From a checkpoint of a small transformer trained on Wikipedia.
Size: 9 layers, width 512, 3 heads of 128 (1 for keys and values), MLP 1344 SwiGLU, 31.7M parameters.
Architecture: RMSNorm before each block, untied embeddings, normalized queries and keys.
Training: a variant of Adam for these matrices, 298M tokens, 9083 steps.
MLP neurons of a small language model. Each row is named by its layer, matrix (gate and up: input weights) and neuron, and shows model dimensions 170-340. Each number is 500 + 25 x the weight over its row's rms, rounded and kept within 0 to 999. Numbers have three digits each. A neuron's up and down rows have the sign that makes its largest values positive.
A block is one neuron, or neurons of one layer that tend to fire together. Before each block is what it responds to, as a language model described it from the Wikipedia text at the highest values.

Description: Year-completing digits
L3.gate111:475514473512520475510524486473508508510483515517508459523474492533515537469555525564539486504521544485499503460498506506521517512506494529478509529490562508526472516518532477477507510486529556510489504526481514482528531462519510508495471485507534515459483537469529564493473480502522482495486519571497499463460477522471470481500530478522457496491521529509528527481499494476478529478476480488510447488512488484512508557484487491483526514506506479493520497499518491533539517503467529546490499495504486544530508529512
L3.up111:513538469528500463492491498506512440491493492517482496484485495494501499476488516480497471523509493473494473464490557466480528523516469493473480485561502502504515528532509462453473472498477541476520481474519500496516478558534502500460509483518522475511538454517503481495460515502520515538472499501526482495445496504545499499528453504504544503528486442496487512519493491487507522526483518459513485465520496532485527464468487501506489496449496498484477498546512481551504498507477488507454453517522496504489506505506
L3.gate134:478537480525572486510518510478498473509505503495478568493498494510511470469502540500503518501492509504547484447504526450472454504517524470506512500509503492506449548506523481464520535483481510486548509488476485536524504494480521466451521532498497495450495509491515499498467497504538469500465455528494450530499478523535501520493513482472514468474505471490469563471482553485507512480491491492481455511501493478510496505473500544516488507501518504525516486500527457509499527504497492506473457482573465487435480497485
L3.up134:512518501513481509503499473498507493459486486484502439530469504515554543494467503462515465466493510515509464489532544488509544509467528502484519502511510510459517509483493489498503477491495530519519414486494474499492479529461472521466488463493493481512506515501510501482491489502515506519475519559521474493448513503489480513484484508501498493471529484491506522545492475513471568504456547477526467454472527499488474483515512508480502458498463512525475472542532447541525519517493486512462476497496475455494473519487
L3.gate622:490514485539516485548459530514486497475510522520483502478483546517505518482482557500530483463507489486509508483493512505490458513481531490473539562536501469498487513532495507465527498491491496474522446484484468500491487532495497479513494480535511506468473510467523529467515502518566487515440466531523523515541483507520497536454491475501553476519515496500480525496512494487483538539408494490522487454518523501468482474477498507502541550508493502487508498540529480520457492517503477485501464558565512506507455511481
L3.up622:454529523466536509489494497529478503491479517538499498520497466475499462485480487482501521456495490523480491513491490460491438546503493507472537463479468485509470505504500536529539502528534502526488463480490524532557526506489493470515550519521491560496529456508473462520446485468481504511501503508516510500492460493519458523514468513493488502516492487538478554510494492521513505504452491497521504506508496496456526539511491526483532489503512494546522489492489495490542520496493454472505545480531510468464525466461
L3.gate723:496493437504498495494503510505529505470482505451523552490459495548525515508520508477540512488493492480495491550474476462455488522504534483477474530496506509495539516459524519522524526519483506477506535449484532507503467505487516512494535542486520481464463502491501518468493522520495498526490485490486461469491496490471511514450482564508477524538508556506507478556505511492488524483477494511496506522510563476471476483526544536498528478514489483468507508486512477510495513503483509489483510451499463457500491516492
L3.up723:490568483493523488525512505518474529515517483525478542514483477470510485478526513480528503464541486494511517456523489495513476512464485471494521527499506497440466511513521524472517491520504504529524524499462507517468539543483510485495521519462487447502499527517529526482450459485514490461495473548522479538526522546553517503513505518501509495486518453484477520491508490517487517497409550513518481456546504493488497492502489522505477483490535547485503501566489487493513488499476480484497463511547481470511513475469
L3.gate736:491575482496542477505482523532490521522495474513515499487484509499496491553521562503488509442509478457498508503467540478486494458505570508490486488495527505479521513523486527501518546488493458493511508486491505493532529518481496492475541497531513486437473507509499517490448477524468484504532484516514502521522490478489497459486461468519518468530476510548486549494545501515494517462524498487553492493511477495533507479527530501502527540493522513471483508482499469537498481499500485532480465488564544470479523512497
L3.up736:506451441519522486465479450417502467497513502524521506512481489557514504505493475481538464467508513523454489486472501489530469510479486493514493474485499500508479480498543507510503478511473533521513485504488493485539495468542504458505454510438477538491559513544502533503483553460530505508432444504476495540520515490529492484522487525459502511538504518486453475503499496495468499482462540485473503504504502498508501492472484515502520502540507518517533484488509461527474513497490486441527497499507461514487459526536
L3.gate766:483579520441505526490442462474504500498503479478474469492507492522516450532482485497512516521486477506520492508543512537482489533515479500439478488522514546509492518539481481451545508516524444502490493472459505514466492540492510501504474493480446513489558494514460453499481471517511493495511528517476499531515479593498519486520498521496501450487525448500515506488550486518525464495492498513519534503546524498502526475517501516543492491484513539487455504493484478497545468496519483537472467530499470489505493498483
L3.up766:471512484494550464521494514486479479518489468546492458499464492511539493487477472458540449488493534480524552510532472469492548503456428492510470503528519504460489455535512516474528518484509512478480516506515497524465506525485502511525504505456499481458476499477480491480482484497533508504474484488517508489497515556497459513508479522529477498543474518506527505510531493468487479471495478501486454497563517476463508491465472505514508478532523509494478509545528507505482480518535489519476538505473469458467446515476
L3.gate897:504500444482533531514514507476496522520500425495507495494469511489536509483504492565476487524487472480488500478531514472492520560505496493532511509506530504483523519489541493499503508480506510444516524465503511541537502528556495433513497523466540501492512478496514524470533473491525482469488490506490467494496484501508491508493505517493485506508490498471454468497504519488503525504450472512543465518528557506448504508459505496461539499468470515470463462535508502499498516497462496525495501508496465501493461490509
L3.up897:479514494529517506477480512479482514515495515483521546495470531515510475472465537487553514459512497504490473494485506444512447527517512503483519490523449486533498536502505495464571523517486473522494488503450467513513501481518498492522503481532469498490547516501525496478478469494519498528473484515473504573498484533500476508498473504526482510508503518506474500461519537509512505468501526510530494500494510500512498493532528497496525540518560502501517474503481497506513469496536488531469489488521510549491507473505
L3.gate923:518534498495506518517515507508472537505474515524501493518495519493472506481523521536491493476516504490501530459474526508521510487499473496479524501558459503496492505533545492437509537492509474484461500493470500504495472502527439472497471469484467534500520482497490480502541433537502529520453504491485480464471512505514489490524491498484525468480512511504501473487522520497479516535482462503505443537515456518484556489495531494508501515470515484477503532542526529490507483502501491522534443573502471500486503514508
L3.up923:516504492508521526502486501481510491501479484533526497502484511540434477470508532456523510495520491501488488528521477473518462537497514532491526507475501550522527509544502473482495491520527592539489492501507486458508508503493515489495484529456478489456482521464520540477491469517503468451503493504511494510501463519515484497490496484511493443486497461480517524585465525494507502484488510543476466507529525483493520519530483483504525538482493465460491487531508497478502455571506534557520511515520513507485529520498

Description: Score separator dashes
L3.gate76:486493554510536489477481521478478488458480561506508486522521497458541512531510493476524514509474479491525502455486519525453551480526491495519479519517478497531472526492472475503495518478453484474545502454482469535516458498456480496484488490466495512474505503488525523497496468482449504532481478524530521447473588452483490542500499478499504527517497508488529500530479496543506469495453519488511490461456529474496525467488539546481522549501492495515509483516480487504509532534516498482472503455444558471550479468475
L3.up76:501527524507526544491509493514498483479492498496493513508542506550534504463497502515513510500469531467518556493520475523516463494496561500499541485499529503491521452515473511481511477504478514531500469527514514512473540450463501466498489524496520489505504491464548556497495485531512493474522532499517503500494503514510523513509467505535473487536508506523496495514470492480478532477514543477484541487529515506521500531476455490486513487504477487540521496529529517501522531479495484503508543480550456479488476454475
L3.gate415:544506532547523513478516524484503488431459539520515517516547500496511487500509547483558495535484510489516520466543463517496495509503506548515518536501508486568507497524464481512510526451476476511507478542498480556478497476473489543473493511504489493468498520503506559453481474522476430494453517499507509460486581468498537511499492519522500471535491494481492495525475518487528511506454513495507497507492509515506470508542508493508490499489502479493532528496514518492509517507522502522497545474526480510487523476469
L3.up415:508506539527495506510526496472461481444521537528490493502513505499488496486498511507546500506541502494494557494493447505472488479491517539475528509523539504548535520514488481531483515465508475468519493558482507506511487451461470485484463460497491468472519520466514595494481486515491466540485524518537510448487567513507528526494490507485497511545483512490505431519469480500522526508471516450461492509489498467532472458532502509476506500478464465516489515522507500474500508500533495493543549450534493511507528475502
L3.gate575:510508531478534469540545514476489509507504498522495474494509505481473495497514493532488546496471527473503502519476481522526474508531544497492486486496497475512470441455497504512550524520496494521518452480476504490523518499510447504518496523519486519509518506551508552488509496448507494504534480518522524489487569521492501483498508463530490507545494502499464506520481474511496541468518480505513485514484529480500488482523535503475502530523499489504513502486505449500524504531517498519426509515528550531495537477532
L3.up575:485553507526505513526525554467511511478524465510438487520533508479495517473523534450497512493516495477466442497485497523512492465539488492540525540495499530446467490510484513488490496542494495512518449485483465502488493545468435471521490519507516488490465520475519503483474490498527490492487471478475518462510524493549484483473471453486525551488476512452530442549504486527504549476506458489479456477467468496497470492501548489534500529494475503521521503501531465491491471483456513506466540494463541459493491513513
L3.gate850:533529511496524501506452524507538499479474549495503474523465483512481517489495477515480554539495438490486468510490517535498504490500522484492516462502516522545477506509454496468494497513500470475502511489471478508473463506437438518501496475528485539517478493522513478486553438526516483484468522524456524458505500462544482527492466477474508472553497518479517476499463462505544473494502477519470544516411492514475515510464503506498525497501485464487470529477497489490498506511487501523489512463485493449450458515475
L3.up850:464501528494494495495505514474524508471496507477445463536536511532437536529523525495506552449461500473521488462568518466473544503523516499483513489503505535500504480500492521498520503511528492477494476479463517466492497484454513507520481509515527513501522499500496538476464500513478483521453465536509506483466537551536484522478489493465525490538532482457518521520492453526460501509488532469503503463484497441520513494529528519493522525515517487495506471468464527535525512523520541463482542497528540472456474490489
L3.gate901:564504447494505527446512530485507480444497490506510515525494492508493498461477528495512454517510480515526479534513482465491502500541485502493492482486498498523465511476498498527520482524467528474483501499527504498538492460523522511503501490477510520514497506536538526505471517535479503518475491493514522510493503480442532503530495465523512503532506472534538495499475491494506452471542503532534505474493468480519488465501468467503522533499507503513500461538520542494594510511498501515505502517500451502528498549553
L3.up901:523549494467505468449480499493460493476506481475449503531496484470490489490526528490457486517475467502478490558504512472477511439521484450492487504510465512518517511486475481515489484532498451505535487488506484515513467484490513501498511470512506510517532514536476483543524475516491489499509494515530503491478497493520479467537494510508534536468502492519498469532501476495467502471496492518533512474511464494512489490562482502494534486488512500503527519461499525482525502494520524484544456478513477478515492561505
L3.gate906:500488510499485522509538483485503464437470511504523510501478523528536484526532491506478493522536490474492486515515495515510563480527502501501568469492509495496483487496481498482474528475503519488504503488486504519535499497486438492541528516499557488510497526461487510488467512533504514490495532484522538468496498509490486491521492477518516506479466515505505539463477499529522485508515523479505561513508559524478507510504506557517476479503509533519525509495513477512502525452517446506499533470497529543496537495488
L3.up906:477469551483522537481553494437522522492500534559520495514469474481477518473505500489533531493487514505516484499527484470499506541529562484514457497518527526514517503452478514511506532530472481498504530528484519481463532460512559468501481495489493517527489512501481551516486550484481528514505535540430464478495495526486530550488463531465519499490498495473524541503473512490492519505523521478501492470461468464527473495541473486531508504433490481501469507513493522487518503508519540482487514497474525474499493482502
L3.gate1045:526520550488453531497538514491507498488498499511486484493554467493517493529489472478498520517557490476492519463568484528513472519531441485517472500476540510513459476476480465533470534487502528517492467466490497539467523515511478539504525513456499512512494484512476509531529522512505485514506544506481500474499475459503496471468519525455489516509529488489520500492508537526530491462493523514507518443519449503503451494481561496507467477522496493513502519545509485500479465516487497510520520528463549466528499491492
L3.up1045:476480486507503486534500492498489532509524493517505500521491505472498444529511480557529484494492499503466505460491516502492523471504567491469474516487488514535494449484447485492520496529479477474469471498504508548503469482445460506544512476504527517459469493480487469543478467497491480507553520550502519455491585450503485484495540498476472524516572525491494516529488507529488491438504512515500505482493493508532445512477466526490471518539523486541510526480485428506509535556474505472539516487474499461522488545524
L3.gate1330:520455591495524530506551434480469439465496516516521494494515466513496527489513503484464480530502467483541522489533481522461504492482485495526499539546544494520506482523501495533476536514517475493531487510484489461455463469520465524527523511495483535513483535476506519450511454494511550506524503490531492477503485514471516466541531514490478505511505484493523483501485522499508473534486515505466467481501492537525555504475501533492464469487475498507497525513504507494480488509499506476501523472464504522475470523486
L3.up1330:479542481520476533507505514516518503466490482507492504572507515522494488488504478489469526519477478494498495501497488451510583510497517460510494495487524542520493489447504463507510501512484540466487443542489528519441511469446512510520555483496524509500475510511492534528502469484444498516483528490426526480525512507434488491478495553502479486486516507481542537519475483506512490470483478502515460556485498494507516539495501495505499501548501453506478527488529490490477505458486506515531528493502526486496470492511

Description: Number-pair separators
L2.gate385:506475467515486482526494474426545518481467497487538485532508516485521510459495527474507544469483507516523478552482532454490498526520490518465483524537530509513483483510489535450489466556488453479481497445476478532540502498470463481498502492511490505515489445463494480491491497491465499510471472522513506505497520526519500496492496490482449489427507502509553480491492556434491479458503512537522525459504503530524489492545487534469530525485489478498467509486526489466530465536483511494470510490471528469506482514496
L2.up385:479493510498506514467498505471471512533519453495477490553496522435496482502488474493497518480494519519482491522476500469503493488497506523504510508486533519477489501473479543513464506528549470508503462467501489474506472472504483468522453476495465503528480473489501498508485470491463583578516549512528459476490536528511482469516505518528514552478499516544519490549488478503455479471508496497478524505521518498509502496493496523459504489466532487514460476481489478481492484505478470486467466495500486467476514530528
L2.gate388:472460537525477544469533521449543487447449494537502503508461518495526507507480464478482512496473501503499500516531496503480476497520475546498514537505481485524498470511458512547510497512501452488489466496499501499499529507505505488594492512464472546491503501480508463452537510468495508506512515510503520489457534505509499456505478509501488502483464504472498513511461531456523460497470494539554478499468534483501497505495478509530530489494472511508502528561536498501512530510498494518502533495505474477525495493548
L2.up388:437478574518496539463506501479510491506524506495502487510495501476511502501441458497497517502506527524489482515538493497470503499497523511499504526481522494490463529460467543536480492531556492506472442499485509478489507472497496489549473490488474527509512521481524465457476494498494545528543530551487511512489525509511490461508471532486509534485512498501486498537461457508507483491519475525482510493556537474501489485539470511505489485522516491505488511526487476449536497492478452527514510478511473480517513517522
L2.gate736:504508506522473473506479483514476452470460529538502538526504546520517502455514523493482440545483496416485517512462497463471452521531475540535459505512504511521493484479476507492536515461475503505511508543505492563463520520486482528517493494469480477466506462504461499534504476492498461505489489490506502483493546489508507508475503506483518486492505509472476497460487553474498491523494511481509476504461515529471452468514486507519553478488446468484511521532516533508511518502529504483482529520464520490493517471488
L2.up736:490510536530483506490492482506472474514535496519525569522509519554470521487518558492487477546512477474526513494510506532448484511540512482512520493505548408507473531494488540453512528516484466491543508502466440505481571476493498533492494521479452499478508502501478522524490487506504474461491495577529481488538515462482494511495519568486479513508553485494523496466498514503496474512488506545437506517505512506571477487500466523464485504514526477501481467508470489503482521523512451487504478548471483516501516468555
L2.gate844:502514534520539491488500522508525490483474513542487461499495504519504502478520506456484484478493516482517539503531522489469494491531477498498511537476481528538543458512464500512505519515502486490490477529517462506496524523480465518502511523437525514545534482481507488476485511471453480532466505490483467491470533501531490490512492496459484521487505489521555481536470550483482473484464493473531482472459528515535502458516519507494505519500476503485514488523564482512480522563482508492493493474516490471516496520501
L2.up844:480475571492496501468496453509487478503517522527534486487495505426528489533479464531460498518508540512502491491524519466483545478492532514472468531503459461495494490508470486527498473485502468437518483509481520499498506524507484501506533490500500544523499529490493529483489495532493514550514532515514484492473552534515478448482507500505466556477551472537522512523498535503502489481440477512504515476502550530487516484526483520512457487508478458496495501508482528495491511513490445504479514466510506472518496524506
L2.gate1029:485524471466517493507510521533522481426443478496510497496502513503507540457493480481530494501479486486485497503512511459491492484508493520498474544525446486500478480470466507498513485539459459500461474479469483537510461517491471506474499499478506541496482429477504514534512487516508487520461484497511518495463577472483518460499487490496515537486475511526520490519488534452501502521422512531552509425426519487517484505530498476551448513475458503483512483529524505527494515524517495526501484473450511500519513508513
L2.up1029:490529498473492495476490502500513502468517449525500467495484527511521525490491501527504504548504478527511509525520546474503525475492471515489495519487483507532476501474489505513506503523522509480468465507468495475458469461516470517430486505490508502506499494502508528543499481481501499528499488516495504477454554503467494466496501528506506560478527504531535491503473473472519485504429477506512563439471484495537499501553465488519461501448479483461474475484474524471493500499489455491506469488512487507521549540516
L2.gate1105:496471528532527482502507455460511501514527520500536520493515491463544499503499453466501498471496480509489482527528518526497524543516533530537486532483538515524512498496477508531499534469500509480450498480508538470478488526501492477536500465499465508487484492470502456491516459502492515505490546528506526537430502560458483459568482506543457538500500511499552493502475473516511455522490447481515477541550572476538521492486444544475495502503493492452506517463468520463496477514483503569507489514504464468458505506513
L2.up1105:483458526533518506504503479455508523471475500513564503489489493506522478503469490459501458483489518505532472541508500480462493534511523548501476549505502532511548477477511492534501527466495455488502500507546519504443530528474468493520470450561483512444482522462490453463550467467466501466462509531477529546490523517457525453521470526548486484501489532472540466494475561495500472530469506506510469517514533492470501488519492537508507529524513476489504540498453517504490494501495517545479481496503498485512507482483
L2.gate1170:490482561482537515486514492502505512438499498497535513553502472523504547499536485501492507557501441511476552497555460475473522492519472488448492522495520484474497498485488501491521511523478481513499521479434487464494477477499481510480466504472474500478513517508484508520501497509487513532527490492490547489499522501504519515516471500468502521497511496501485453461513492527460465464496514508509497512485493510506543492591470501511492534540484467485454528500530504498447496516521489532552473508488533525483528503554
L2.up1170:478513496499507499506557510483497460482475520508482458460514463479526493505479472486514491536490495507499492505465502474480522488435511473452505514549502469457519473523509485471498485509500428453558479499486466518505446492459472491464532465496478498470477499477496505518504465491510510510511509500531493524525525514490498512521536544496535533518499549486480489508480489476479500508519514534528479490488513504553486489490458528532529480524499477499509525451443487465502508520517528489520487491499559502444465503510
L2.gate1263:544565495512481444529505472521514517490477501516497500507524511533496480488528564477508479487504510501537474515504467504522468480539481526474496531527513486534513523516500496526534505493485546536501495496401523478465423487472488519475504508522490507473502527553462528503501470460512487518510485480513490495485488458509514537545509489476517480497496498493461514505507484500518481506501474490525467486514505573563516523524481502493446511511480455518524482541477512461485503527498498534477495525522459519514522475493
L2.up1263:538540560542486469493501499521548522523538480524487496485514490499506494492516538474542483486516521477513496536486481495493483516494485514490499528474476482503465491480488492523501498514530516499494502488452514513518427468478498498507475530511514485497482525507492525500508498479478521513528535495511493482500478487531510567519489507470506483506509509478504470500430463509507483492474503496471495479467471512518501533492463527463496492462514507503488503546474534494517490547519538541524474487498504484469529513500

Description: Digits ending numbers
L2.gate47:443495528505484487510490535477524529530527498528489452484472500484491454491476458525494476500528515531526492502537487496498507542509491507509510500456478462531501521551488550525489474499503496479544523546490496491484522479511523520501442486517497475510526501473488499502470500507549522497535499447525498546530481527467489494499503537511463478519520493507483512508534528515494522524519517473479516463480511488472463506484455501477505541506495488491460509519482532486501412515492458487532489495471471481527528496534
L2.up47:502502486520518444496495503482490479510517497543513515485491479550467514507485508528486513515523513524506498486502514522496459479538512455495509476484470504506502495519506486513488482525467525493527520536483496464480495496519536492475485506502502470484482505541534432495489516445521486452481463500540463482490468489529544506517482532445507516512488494471501485452493515492525485527493504504488469489508498446485512477470477549473547477512525497485472457500530468543489521499517484528493494551538508494502528448477
L2.gate150:554497489476510470479464481499535510460491499537503491455438500496487497530472511525522510488513515514501479516527542485491489495542517514493477486542487490481493508527518528480518538495520497507445528483525471507530538501494521482495494451492495499519487506510488487510465498517516460512482501491517465485480496498535525515506507517495483476445516501512440549519482493513493498532485482525507520519503500526470537510508480541542498480506548536499450475505453505509481470482542469528487514512528492487496498488533
L2.up150:464523522498519511530498503557472530498485527515482484487492528522523511514494530508483484505533530473500525473537512518534465492521427525534476511457468487530579512564484498495498481496515548516511504522533520506476500492556494531470479489513451494511497480535450507511492474524506479506509529465517492517520481513476498508490478482463495461532474499504503493482524485487497509565501501516517505471503500531538521483516516448477480488506514469460503473528530493480448484541503448503528523530496501487556478532530
L2.gate307:493536445517527455498492506468485491502500508517536480471496566504538485513514534502495437481468529512484534506492500507488453529493483465522526502484498476481505456533563529468512498500507531483509552530502485487470527478537536486476449503522483498527525500525491495469452515478523509472507444523516500511510482505494503527492531536531486486481526478505482543486577519492490534477461513474495489496538454491483472462444473486490511519482489536510519505549506491551548500481483488499480478529541497485456503493489
L2.up307:547533448534498510500493518493499508525479485566509506490498491492487533519500481491473466462484525514465534505514520481497500496486471492505517485506495498484509508465485493525515511510533498535546508508510487536501443494499493503523477510455480504455481468476507465541488510476469516539476522501432466521524516500521480533506551526478500466518483523526494515520508497508492463490500497500492490490469517501539492531459471466487492514512490504492511464495495501521519528536465479481511529507462480425499513519521
L2.gate448:488516526518494508493508474490469504479489523498498486497515524489538471523504484500499475482526539506483485513487558512431478526500485512505465531490536492552525526511472497483544532496481459499512551495496507498473495529513572493489483474501446501496523506518487514500492447427510489501537483510501467530516510495502534483489533522426449487481517550473483495508519508501513497540516529482482436492495510479457494499494497466495499474513519526460490504493488510529521468536501499549473516516502477490513487505519
L2.up448:491490519509544488483522508497498495467516454511516445474474523518512548522519500522477535479475479515511440478519559494474521478493540458460463531541517506536477569445511481495521489507493463476525498508481492496536513488487460530493488520499483568509493516452503468469484517515516519465515456529475490521484495504519464488465509507512545525533494523527498488458491501473509472500479528509503483515486487463523481483476543509482547579515442488479502499510499495525528506478458520510492511481539510507510493500514
L2.gate469:519469477486504480486488455534495492522494500485491495463522494546532458482465488563510473474488524523479503518518502460463460506488511558502465490524480498508490513528472540519490535488494530493527497498482494488474474495534516534444507499509444473486525518507528495454481502524534511506518495453519492512509504540483554483523531501500464489515569466504466537500557465488523520549531504512491516483493515482500523512509519520520483446506522524472483483564471506503501486539472526518463496507459487509519488505489
L2.up469:544537488500511488482501488521497492528500513466471489444551484507538544498530485531492486490490494538489501519506477505459462527480492508509525497529466468491487499483502505525474491537457498482534534451503451490485506486489486506487517494508511505540526518477544515469493494551521528488568495492499542503532474507475519534491495487501460507498488490524506510526506485507458530500464490477481466482427496480496503477472476439494507508510479549449491499526524511504506499449457486482533502517477483507492475537508
L2.gate1012:515506474540516503502514505477453486517499521502475497446467532473461514495515504505432526435553459527562500537482524515486531518517546507514504454529484515526497529523563452470475482455476508500487518474534479484477533480546541456457496507498485482499496521493517508506503525481519494480512505511499497560487473486492492507517501507488475487495473489540467551482494516485454511487496493476525510490502503501532493508546484510481466486480502494468489476516494497528513497583472507496518548520513513458490464505504
L2.up1012:488496480536507500524517453542526536524486479507513534505505550499514470499481494525522496464503517557491476489514492493504480484517477494467521530458480458492491496528495560442544491472497541531471520531506494468458502467521502482455475504482456513518501458521479469512476484513507538535509530502534476537466509490527503513497516527475520509516509507493484454518505482528490514550485531495509460510486465505493506509511492508478499476483518499482507524523487482501501514511519499531485477486547535469486495485533
L2.gate1186:521482493499429498504497510507506468494502527523510522500503531481497469534487474489480488476494527513534520508523532543479477524434522512518481498511505450458495524518500495487514549469515428531513499527462499499452525474551481482479454487509403527499506522484487508484491508489535504495521550470485464559523486544506553487509497549476505477472499488478468513513515493526518515558526520526493527491489519492501502483527526483492502481482556487473489471527490531478513471499481448532488499499470509494486550475514
L2.up1186:487494475508522462527516535507479482508488478504485489487512495502485505506502512481516482482549454500517494437499505519509495468518516480489514463502535486504514523526508491534483542542493505503494508474537472507491488457503485520473524536508472527462471555481459460481515507468492500466485478510521465516506509491442485494487492498472504558522512506524466510523519494517476489524480512481521451475469476484501508496485475507452505425516499484485470507484479514521472492527455456525489506501520502499498466508501
L2.gate1246:467518489548548496510505453469502492481486497533490480509514481467494526503517525502504539472490510510486440484518528497451510510482533505518478477564490469509525499502475499493501475479489485539493522474497534535491522477493484490482467522483485496457494519479552479497470500462499513501483493523475505489490487490470465515521491440514511530491517473498477502521464508464466540509472491473514441468513501500510514500453466504540530478490505497540482496498478501536495526538438453538467500506507493493496500497499
L2.up1246:524537474490503479564455482521495484507533496516506501442501559524518475499521511485510471517527551508475499457464569531504483494499490506518482479505479515469493489522523490483504456476502542492494507522536510489508498524536544517497533489506520487508503511503500528464465517512483483463501448509554515563508502487542475508514484454482488488489542493460453514512531521476511564502490485513493489526521503502503459496507507491552515479480519534476509489504484491501543480518507548494486477507536500473431505492515

Description: Structured-list item markers
L5.gate1210:502476437516524527462447476525477494510470487503519491496507512534470531464459516504566490483578517536489513494528538486473507504457499510482503476515498493517501506497494549517508496452496526498488539505476428507472540482507500539498528508512501516477463540483514490468465530501500507456525502471506508528490509484516443517485488513489493460507465445486522550487489499483464504484513498504499475509463485504506510488441504499547505490496465528481462425529515535546550549505495520537525566530479519518529487496491
L5.up1210:472524423526529476475469487532528485498526503496528526497450575504513485495483462516552471514516554493528512516516507509509510493499487475494486471511472457496515485519505522493486516539512531505480489501480494526542493498566510485470557502484552529510502550539498501523475523491500494544500487489507491506531504466509486523506524474493550529437504475511489502531534477484466498499508503509477522544486511522534506503493492490504493436492480490506448530524522520489500504539477471504550466529463463496491523521478

Description: Score and pair separators
L5.gate281:489489517477515519521490460471469500437456492494476465519473548513538511492493491496492496507502510519523492486522536498508502483463500552545493497528523474485517465468479495488476489459462500534493487509502494512516480508514499472488502455494503488489512469481494455524494467521562536444494527474499499495520517519520512497481529510504491560532555502463497468516529509514517525532486536527530485546481513519553471451501498508506514523472462518519504480507489506499499516558530529480461523523444540494479502501498
L5.up281:540548509467519532506493498482497509484524521525543542522517472546492542469557491473446498462473496521512533515512495455538497504484495488455505484487534502511476498501498457521542465515515532506481487515458541488481526516491509519518487503525477561495538455496474510507462508557507518505526496521506524470489516485560489543507502492509487523523503489516485515532493498515526522498509472493511495527494522512537488484510514450485515548498497466484548508473492507511510475485516461477489483453514507533479495485535